Weights of a small transformer language model: 4 heads of 96 (2 for keys and values), vocabulary 2674.
MLP neurons of a small language model. Each row is named by its layer, matrix (gate and up: input weights) and neuron, and shows model dimensions 48-111. Each number is 128 + 32 x the weight over its row's rms, rounded and kept within 0 to 255. A neuron's up and down rows have the sign that makes its largest values positive.
A block is one neuron, or neurons of one layer that tend to fire together. After each block is what it responds to, as a language model described it from the Wikipedia text at the highest values.

L2.gate156 [147 107 156 131 125 166 128 120 152 137 160  89 135 157 122 104 136 104 128 142 160 128 142 157 101 113 143 176 124 122  93  54 157 122 147 125 152 209 129 129  99 145 105 122 162 121 138  91 139 172 106 123 124  82 121 171 129 172 160 146 116 129 122 147]
L2.up156 [127 138 131  84 142 117 126 107  91 104  97 121 103  96  81  98 186 160 133 126 158  82  98 125 134 152 108 117 171 110 136 159 110  99 129 143 122 133 122 122  74 125 101  83 134 142 169 133 102 137 126 108 100 144  97 138 147 158 169 170 112 154 139  98]
L2.gate207 [ 85 136 135  83 140 104 102  85 147  71 151 167 184 129 131 121 101 145 131 137 116 164 170 114  86 160  93 129  95 142 143 113 134  50 107 125 149 152 147 126 170 138 128 146 151  63  93 105 169 121 125 115 118 180 132 186  93  89  99 156 112  56 109 126]
L2.up207 [ 86 117 145  84 118 105  76 105 174  98 118 132 147 177 141 117 121 126 146 131 108 145 156 146 113  99 170 124  69 136 171  84 122  64 113 143 179 114 108  63 128 136 154 185 168 109  98  59 156  71 102 160 153 128 114 172 111 100  69 160 112 104 144  96]
L2.gate328 [102 148 139 143 141 164 159 106 161 162 161  96 154 162 137 120 142 122 203 135  95 143 110 144 145 116  94 147 167  78  63 163  73 154 142  67 125 122 103  72 117 105  72 112 199  70 159 141 163 141 105 102 109  91  72 144 158 156 160 108 120 158 201 142]
L2.up328 [154 122 171 162 106 187 123 111  99 164 162 110 112 142 112  91 105 113 161 156 148 103  95 155  98 131 107 131 136 103  91 124  87 163 145  78 117 102 139  96 163 124  73 125 171  94 139 158 161 175 105  99  91 131 112 140 140 174 133 184 113 134 163 126]
L2.gate345 [127 125 102 144 114 100 123 144  78 172 104 162 138 118 175 103 113 129 102 119 106  95 151  76  58 139 146 139 156 116 134 114 104 101 178 170 132  84 158 127  53 119 132 165 121 137 108  51 114 109  91 101 124 154  51 157  96 117  65 152 146 111 176 130]
L2.up345 [119 118 183  69 113 141 140 148 125 142 123 156 110 111  97  88  60 122 152 155  46 147 128 131 166 113 106 137 186 124  98 131  95  84 169 176 158 143 166 119 102 157 156 159 100 123 104 130  80 116  97 174  99 128 160 147 152 130  62 109 110  83 136 197]
L2.gate420 [125 169 191 141 146  89 147 118 103 113  73  95  87  82 158 124  88 172 161 165 123 129 122  55 115 135  73 113 138 114  91  75 122 157  57 146 164 118 164 103 169 157  91 175 168  71 117  65 109 143 135 159 134  91  70 109  96  77 126 158 109 116 175 144]
L2.up420 [108 139 127 152 135  56 132  88  81  71  53 135 136  94 136 165  97 117 119 136 102 105 130  94 150 133  81  67 134  99 127 131 130 123 122 179 163  81  87  96 192 147  93 115 189 122 104 101  96  99 163  88  95 156 119 133  90 181 128 155 167 147 129 108]
L2.gate724 [108 112 100  51 116  71 131 110  81 148  91 103 149 152 142 160 160 141 116  45 165 153 141 180 129 141 157 173 190 119  63 164 161  93 125 142 177 130 146 120 168 131 108 150 160 151 106 160 167 140 104  78  95 156 126 117 138  96 111 146 101  90 164 190]
L2.up724 [147  75 149 107 142 133 142 115 126 125 143 120 160  99 133 137 152 173 139 181 186 161 179 110  91 133 150 102 161 173  81 101 186 120 214  86 205 123 154 123 123  83 134 144 101 106 103 102 167 194 142 128 105 108 146 138 227 151 111 128 110 107 112 149]
L2.gate726 [233 187 175  57 145 151 154 148 111 145 187  82 155 145 110  99 102 163 148 136 117 125 117 114 169  70 173 199 171  64 123 145  77 111 123 137 122 101 129 124 165 198 118 161 121 178 146  99 118  67 108 180 147 124 120 154 113  77 116 109  75 134 124 165]
L2.up726 [145 115 137  76  95 125 132 115 180  99 117  88 116 173 141 116 158  87 118 133 131 110 172  98 151  87 175 121 137 146 151 132 107 139 132 130 188 172 138  97 119 117 185 143 111  68 143 153  59 139 125 146 175 121 111 104 133 142 108 200 126  77 102 100]
L2.gate779 [ 71  95 142  43 115  94 141 119 126 146  97  89 192 111 132 133 118 109 114 181 139 168 126 141 117 160 142 157 112  80 142  67 129 163 117 181 181 146  76  91 137 181 126 182 113 155 117  65 152 151  91 132 135  55 150 164 160 100 124 124  81 110  98 160]
L2.up779 [ 81 100 115 139  84 133 135 153 136 140 146 146 140 122 152  55 104 110  91 216  98 183 162 138 106 124 103  98 134 143 140  50 184 131  97 149 135 126  99 158 110 128 123 212  86 136 168  67 145 137  74 121 148 110 145 189  93 117 178  99  88 125 119 163]
Description: Percent sign in statistics

L5.gate42 [112 145 142 165 101 111 124 122 105 127  88 159 111 198  82  90  92 163 144  42 132  38 123 111 132  83 132 114  66 150 155 135  91 160 173 107 125 112 161  82 144 157 170 144 118 161 190 181 132 170 138 115 118  98 150 125 100 158 162 167  51 179 182 127]
L5.up42 [ 47 130  91 141 172  89 202 156 117 100 133 141 173 160 104 111 106 109 103 124 117 113 122 113 173 207  71 134  90 124  83 158 152 149 110 158 151  84 146  90 158 140 139 165 101 103 204 164 118 153 119  89  77 115 145 172 102 106 130 118 130 183 165  93]
L5.gate146 [138 166 134 113 134 144 179 151 132 100  88 121 134  81 129  79 176  75 144 125 131 103  87 114 109 140 121  80 113 106 200 134  84 124 186 130 140 109 135  98  85 110  89 105  98 125 102 151 121 132 115  78 106 107 125 149 136 126 109 150 127  88 115 118]
L5.up146 [ 47 127 135  98 108 198  94 157 164 111 141  62 139 153 160 140 140 163 182  95 122 133 172 143 131 136 105 150  78 122  66 132  76 147 133 134 103  80 114  95 144 107  88 123 128 126 130  57  94 119 120 140 138 105 115 133 150 147 162 155  80 138 135 171]
L5.gate378 [ 97 135 105 116 115 136 107 162 156 173 128 119 116 121 184 161 143 128 123 142 112 116 125 169  91 143  88 136 136 104  85 159 104  87 156 159  88 112 128 147 158 124 159 135 100 163 132  99 120 142 136 137 130 160 157 108 149 108 109 129  81 156 145 154]
L5.up378 [150 141  72  92 121 140 143 181 153 130 218 142 182 166 182  76 197 106 140 103 168 123 117 105 138 121  37 104 116  85 114 115 117 100 142 186  70  89 163 144 152 145 154 148 108 149 120  88 152 130 114 116 129 149 155 128 160 163 115 120 129  82 181 134]
L5.gate457 [ 93 136 127 133 105 118 147  92  95  97  97 129  63 125 180 125 156  85 127 118  73  94 125 174 102  77 107 145  84  63  57 135 159 135 170 199  65  74 171 149 124  88 114 101  73 152 163 107 144 103 131  64 152 135  92 125 163 159 112 131 182  63 100 133]
L5.up457 [137  82 135 130  92  67 128 161 132 136 163 146  77 145 119 193 152 101 139 128 150  73 139 144 178 114 109 135 163 144 131 123 120  89 120 142 113  91 116 131 137 106 109 156 181 113 144  59 158 143 129 110 147 117 103 155 181 138 129 149 125 141 203 104]
L5.gate472 [147 150 127 125 130 162 155 166 169 131 118 175 142 129 115  71  89 137 154  77 110 146  76 130  82 156 128 117 175 174 156 105 164 185 129 121 171  97 133 165 108  83 111  89 138 166 170 186 175 208 203  74  78 137 135 103  77 116 133 141 119 127 140 143]
L5.up472 [ 93  69 165 183 104 116 161 121 117 139 156 158 117 140  58 144 101 162 151 199 144 171 127 146 111 134 116  77 191 131 125 111 220 153 159 140  86  99 113 183 181  84 117 138 152 121  98 171 176 161 134 148 127 112 128 134 170 130  67 141  86 154 178 188]
L5.gate815 [123 153 150 161  88 153 116 158 167 168 147 140 112 159 157  78 125 118  95 135  90 121  51 123 126 127  91 138 134 126 155 173 136 154 154 147  74 108 149  99 133  43 111 151 158 121 153  92 120 162 155  98 154  85  42 110 161 130  99 124 102  53 177 125]
L5.up815 [ 52 164  56 107 169  70 111 187 135 128 150 133 127 135 151 175 147 164 166 112  86 136 148 113 119 119 151 104 147 156 146 137 150 113 129 111 132 135  93  88 141 114 123 153 132 113 161 161 106 150 129 101  91 140  89 138 113 120  86 123 139 104 177 159]
L5.gate853 [ 92  97  77 108 106 128 171 136 109 123 144 108 122 221 152 125  98  95 104 130  67 144  81 161 152 148 145 114 180 136 159  61 118  89 167 131 102 123 127 150 152 155 199 152 133 144 116  95 129 179 121  98  56 103 103 163 170 222 118 151 191 165  94 136]
L5.up853 [137 120 122  60 148  73 125  72 180 111 132 111 160 126  96 132 177 127 117 126  64 134 137 141 135  71 111 144 104 162 152 136 116  61  92 155 110 120 129  88 158  84  74 141 112 118 179  80 121  89  89  87 105 118  99 140  95 154 157 134 145 135 134 177]
L5.gate932 [112  98 120 168 161 106 122 115 136 142 127 141 117 200 151 142 166 179 164  41 118 186 176 114 110 177 131 153  92 141 123 163 119 181 147 140 132  92 140 163 148 111 104 188 107  78 160 127  64 174 120  73  79 137 131 145 124 136 109 166 127 136  93 113]
L5.up932 [103  79 140 106  94 139 101 148 166 132 152 179 183 126 175  69 116 103 104 111  88 114  72 109 123 192 151 129 150 167 163 105 166 105  56 159 127 140 137  44 145 112 109 127  91 100 145  88 159  96 143  99  69 119  78 162 136 151  92 180 139  77 115  87]
Description: Ordinal and quantity words

L2.gate37 [140 113 152  76 122  95 109 141  98 184 156 174  76 123  65 122 168 116 143  55 113 168 201 171 164 128 119 141  87 124 100 122 161 147 148 154 109 124 116 107  87 158 130 142 127 115 168  47 151 141 166 143 135 131 130 147 158 135 130 112  99 186 107 154]
L2.up37 [122  96 108 146 208 122  74 118  83  54 107 104  66 157 140  88 149 178 100  78 150  84 134  74  66 114 171 128 108  69 153 117 166 160 146 137 162 118  75 125 140  76  99 133 160 135 159 183 164 117 149 138 126 204 158 117 127 115 102 131 144  72 132  72]
L2.gate90 [129 125 158 145  84  99  96 128  46 100 158 132 101 133 136 112 139 147  74 108 105 127 177  96  70 146 128 133  96  80 127  80 181 154 114 107 104  93 127 111 110  88  85 118 116 183 133 125 134 150 113 111 126 135 151 115  67  91 143  70 148 126 140 112]
L2.up90 [120 157 169  96 149  99  89 161  77 120 202  81 172 104 164 115  91 132 127  93 102 103 132  87 106 148 108 171 122 138  58 103 136 199 136 153 109 139 102 133  63 134 141 160 131 104  92 129  89 198 102  99 161 100  86  86  75 152  60 131 168  81 101 132]
L2.gate124 [145  92 159 162 142 108 107 155 137 134 119 161 171 208 127 152 146 120 149 112 113 141 168  80 136  98 183  81 174 175 165  51 138 103 106  99 123  92 134 135 158 130 103 161  73 117 147  94 132 144 107 105 147 155 159 168 100 172 141 112 115 130 153 150]
L2.up124 [ 52 152 138 104 104 127 153 167  87 131 152 191 105 110 102 141 167 162 128  60  75 106 194  96 141  70 112  74 102 156 158 136 164 137  89 106  68 101 155  89 125  88 128 113 188 142 102 139 114 124 150  92 151 133 121 120  88 133 130 164  94 175 119 160]
L2.gate259 [177 125 128 188 165 187 157 122 119 137  70 108 136 119  73 181 154  96 148 106 131 207 151 117 113  79 147  92 139 106 162 146 206 169 126 120 109 119 158 101 152 162 123  86  54 109 101  59 134 151 121  93 159 128 170 127 146 134  96 167 137 111 152 153]
L2.up259 [170 198 103 145 126 125 140 122 177 123 121  56  91 126 134 164 140  94 170 117 134 170 112 100 172  85 120  99  85 170 161 165 150 157  68 148 153 147 151  98 129  99  86 117 172  74 124 164 147 139 104 111 118 198 186 106 136  96  93 116 116 164 132 148]
L2.gate332 [ 75 119 196 106 107 123  96 128  79 151 178 178 110 170 122 115 168 178  84 116 123  84 119 114 202 142 106 143 150 122 183 108 169 203 164 171 118 123 139 130  64 171 117 138  93 176 122 120 120  77  76 132 121 106 112 129  94 188 117 180 136 128 107 169]
L2.up332 [105  97 131  83 148 116 141 101 151 172 174 173 127 138  67 131 176 125 141 131 105 148 106 110  92  36 133 146 152 134 105 194 110 117  69 209  99 141 155 142  89 133 175 146  64  85 123 124 138 137 116 132 172 227 148 128  92 132 157 117 155 111 165 183]
L2.gate407 [115 125 126 155  53 155 114 121 173 142 137 147 142  91 134  32 131 182 137 110 161 104 159 182 122 169 142  83 103 140 171 123 163 150 158 178 157 126 144 148 133 113 144 118 109 173 102 147  93 141 161 152 117 104 133  83 101  96 148 134 172  81 134 173]
L2.up407 [202 143 128 183  51  65 116 131 136 157  55 126 160 132 122  67 110 114 124  57 176  97 100 110  84 168 140  98 127 142 108  69 171 158 139 127 155 117 158 100 140  68 157 141 115 165 202 144  77 165 156 144 118 147  92  74  88 142 123 169 129 127 124 147]
L2.gate612 [146 196 146 144  96  97 158 115  76 121 119 118 127 184  90 106 184 115 166  89  85  81 115 123 123 147 123 135 120 157 132 168  84 160 110 171 121  98 121  99  50  73 119  98 154  99 186 140 103 145 107  94  72 148  94  88 181  81 125 157  85 159 153 143]
L2.up612 [178 153 123 150 163 121 166 119 166 158 142 146 125 132 118 100 136 136 144 118 103 136 142 150 108  91 103 119 106 145 109 175 104  99  41 174 142 110 103  69 147 143 149 107 186 183 152  50 130 155 117 105 193 159 186 122  76 167 154 134 110 155 159 131]
L2.gate889 [ 99 118 143 111  82 121 107 110  76 119 161 105 147 146 106 142 169  87 139 102 121  82  93 123 130 109 138 110 101 173 142  60 184 147 113  99 132  64  91 133  79  88 125 155 210 107 172  85 156 143 157 135 158 136 128 102 128 104 223 125  77 147 148 107]
L2.up889 [115 182 143 115  79 152 134 101 117 149  85 163 168 122 105  67  98 104 163  99 109  92 138 129 117 102 192 101 109 117 184  70 160 136 169 131 134  61 152 162 141 135 142  86 139 150 153 139 130 141 116  58 167 144  74 163  91  64 165 131 113 153 207 133]
Description: Decimal fraction digits

L4.gate922 [159  70 117  62 118  93 167 123 114  39 108 143 169  59 126 134 102  98 145 124 106  77 103  96  81 156 129 160  80 132 104  96 162 129 151  98 111  72 104 170 159 122 139 146 138 117 122 149 199 108 124 136 160 134 145 176 131  97 163 160 105 118  75 191]
L4.up922 [101 135 108  59  94  97 136  93  97 109 131 111 101 181  72 130 174  61 193 102  96 117 168  49  94 105 126  86  94 128  57 118 137 167  65 130 102  45 121 115 147 146 144 123 124 148 115 110 159 135 138  87 120 118 147 137 201 141 154  85 166  72 106 205]
Description: Decimal digits and m-fragments

L4.gate750 [169 157 128 154 150 125 133 148 101 106 182 177  90 171 180 103 116  99 113 119 171 111  88 138 116  50 106 148  94 135 128 134 179 117 217 150 106 187 113 101 142 100 164 110 137 171 108 160 127 138 176  84  90  96 198 121  92 175 109  68 178  98 124 113]
L4.up750 [144 155 209 104 120  97 113  73 123 156 108 106 140  91 169 101 124 158 110 187 136 160 109 145 119 126 168 112 177 130  79 150 106 136 130  85 108 129 103 141 120 120 158 167 152 109 134 133 122 120 115 204 130 116 135 159  79 159  70 100  76 187 135 123]
Description: Superlative and ranking words

L4.gate909 [ 84  99 130  85 125  96 158  98 205  88 116 173  76 119 126  73  93 124 118  67 164 118 182 105 179 126 151 115 135 132 163 172 135 153 147 107 134 162 142 112 157 127 170 160 136  99 156 136 154 198 136 138 123 114  92 149  84 107 135 159 104 150 103 155]
L4.up909 [126 147 113 107 210 115 126  76 120 101 122 114 139 113 123 120 149 131 137 127 105  82 120 142 143  99 115 150 127  94 168 211 133 175 147 144 160  96 147  77 109 178 185 144 182 126  95 133 126 107 151 113  88 119 144 134 100 122 164  99  95 144 160 146]
Description: Numeric continuations and clause breaks

L2.gate53 [125 134 148 138 106 109  36 116 146 121 133  86 167 138 123 126 100 137  87 130 137 110 122 115  63  83 132 140 107 200 177 153 179  84 101 161  37  38 145 118 104 108 166 181 117 145 129  97 104 176 193  97 133 140 155 160  77 163 104  84 111 125  85  85]
L2.up53 [129 131 114 127 114 119  87  80 133 156 133 101 149 179 168 137 141  93 148 147  92 168  93 171 177  64 107 127 135 185  76 126  28  83 152 116  79  84 198 116 154  61 132 134 115 179 106 163 130 111  89 144 106 162 118 152  95 159 118  96 111 149  84  89]
L2.gate212 [152 178  95 128  88 121 175 139  87 111 137  80 135 134 176 164  64 118 105 139 138 113  85 163 187  98 179  95 101 159 131 180 163 153  71 165 154 166 117  94 128 144 120 174 149 163 121 122 156 113 103  80  95 124 129 146 104 137 135  61 119 124  96 145]
L2.up212 [146 180 125 136  93  67 168 169 115 144 116 128 107  72 101 157 106 127  99 137 130 188 102 148 185  90 164 146 142 209  93 169 114  84 105  99 136 138 121  84 155 156  90 150 180 105 108 169 121 126 126 122  64 207 128 155 111 165 106 119 144  96 140 142]
L2.gate308 [ 98 116 118 129 177 120 107 126 135 124 178 162 101 129  91   3 139 103  88  95 160 137  66 109  82 142 157 114 135  96 126 133 164 143 125 135  86 132 108  97 168 103  91 106  96 134 119 109 153 119 136 110  88 152 102 148 115 213 157  52 130  89 143 167]
L2.up308 [126 122 119 125  76  89 139  94  75 100 140 157 128 133 128 109 146  67  70 125 122  72 104 101  46 126  78 115 177 123 168  84 103 169 146 136 144 119 123 117 134 136  60  77 120  81 100 109 167  80 151  52 125 162 115 127 163 148 111 147 112 159 147  84]
L2.gate334 [167 106 166 167 116 127 122 144  52 104  78 142 148 156 121  61 158 139 147 162 130 101  80 134  84 157  90 123 147 136  68 150 126 119 156 143 112 156 124 116 140 128 119 125  81 137 117 140  77 142 124 148 115 124 150  74 146 148 120 153 176  89 117  77]
L2.up334 [156 117 164 166  91 145 118 151 100 172  60 127  93 155 146  84 113 130 110 179  98 156 135 103 110 155 125 148 167 163 128 139  69 140 151 152 120 141 111 101 135 105  95 108  82 148 128 157  66 205 103 107  89 151 153 120 147 151 171 149 147  95 142 123]
L2.gate422 [166  66 137 130 143 136 168 167 122 139  66 119  95 160 123 142 144 172  79 176 125 125 129 142 150 149 138 128 102 148  99 142 184 148 192 150 156 102 143  72 102 132 134 136 157 154 137 182 160 112 132 191  94 124 156 153 176 168  59  85  74  88 125 130]
L2.up422 [137  95  66 155 104  98 130 101 119 122 140  86 131  73 111 113 122  71  93 151 112  99 134 121  74 110 122 193 139  84 129 119  95 106 154 125  88 109 133 166 158 165 157 140 126 163 135 139 118  94 110 118 133  71 117 135 112 123 211 153  94  90 105  86]
L2.gate558 [146 151 136  95 159 113 140 165  97 141  97 120 131 165 181 126 121 179 155 140  86 162  91  95 144 108 147 129 163 108  90 149 132 160 151 105 102 103 114  79 193 127 130 123  73 101  80  67 110 165 127 122 140 130 124  94 169  96 164 110 138 156 141 128]
L2.up558 [106 140 121 140  95 138 156 101 130 120 105 197 142 100 138 131 133 129 122 114  61 146  84 110  81 182 139 117 161 169 100 152 131 109 148 159 115 150 104 154 146 127 146 175  88  50 117 139  94 148 155 148 132 155 131 119 146  93 135 113 158 161 143 151]
L2.gate639 [121 120 135 168  88 170 114 116  94 161 159 131 159  40 162  68 193 110 153 125  81 144 116 124 121 123  49 142 102 147 144 169 152 118 144 126  81 119 159 139 114  71 126 112 118 115  86 138 127 127 174 166 164 114  93 139 169  96 178 125 130 154 126 121]
L2.up639 [142 126 132  95 104 117 124 133 191 126  97 128 131 126 113 178 145 131 108 122  92  74 148 180 125 145 147 153  96 209  92 189 180 129 155 223 166  97 165 164  76  91 118 138  90 100  99  88 160 150 133 152 181 135 117 140 180 102 131 134 135 123 120 119]
L2.gate796 [151  87  71 198  64 101  97 113  82 159  89 160 177 109 107 139 113 164 102  99 144 119 136 131 122 107 144 116  97  74  79 136 118 193 114 131 152 111 136 126 151 185  76  83 147 157 169 153 142 139 128 158 124 109 118 133 100 193 102 117  93 151 118  87]
L2.up796 [121 180 116 111 186 125 104  72 142 118 157 146 244  99 124 150 137 128 133  76  60 112 115 149 121 133  68 122 127 152 101  80  80 174 112 138  58 145 178 146 140 167 102 139  78 177 165 188 120 133 115 184 105 145 128 150 159 126  92 153 120 123 134 163]
Description: Ordinal and sequence words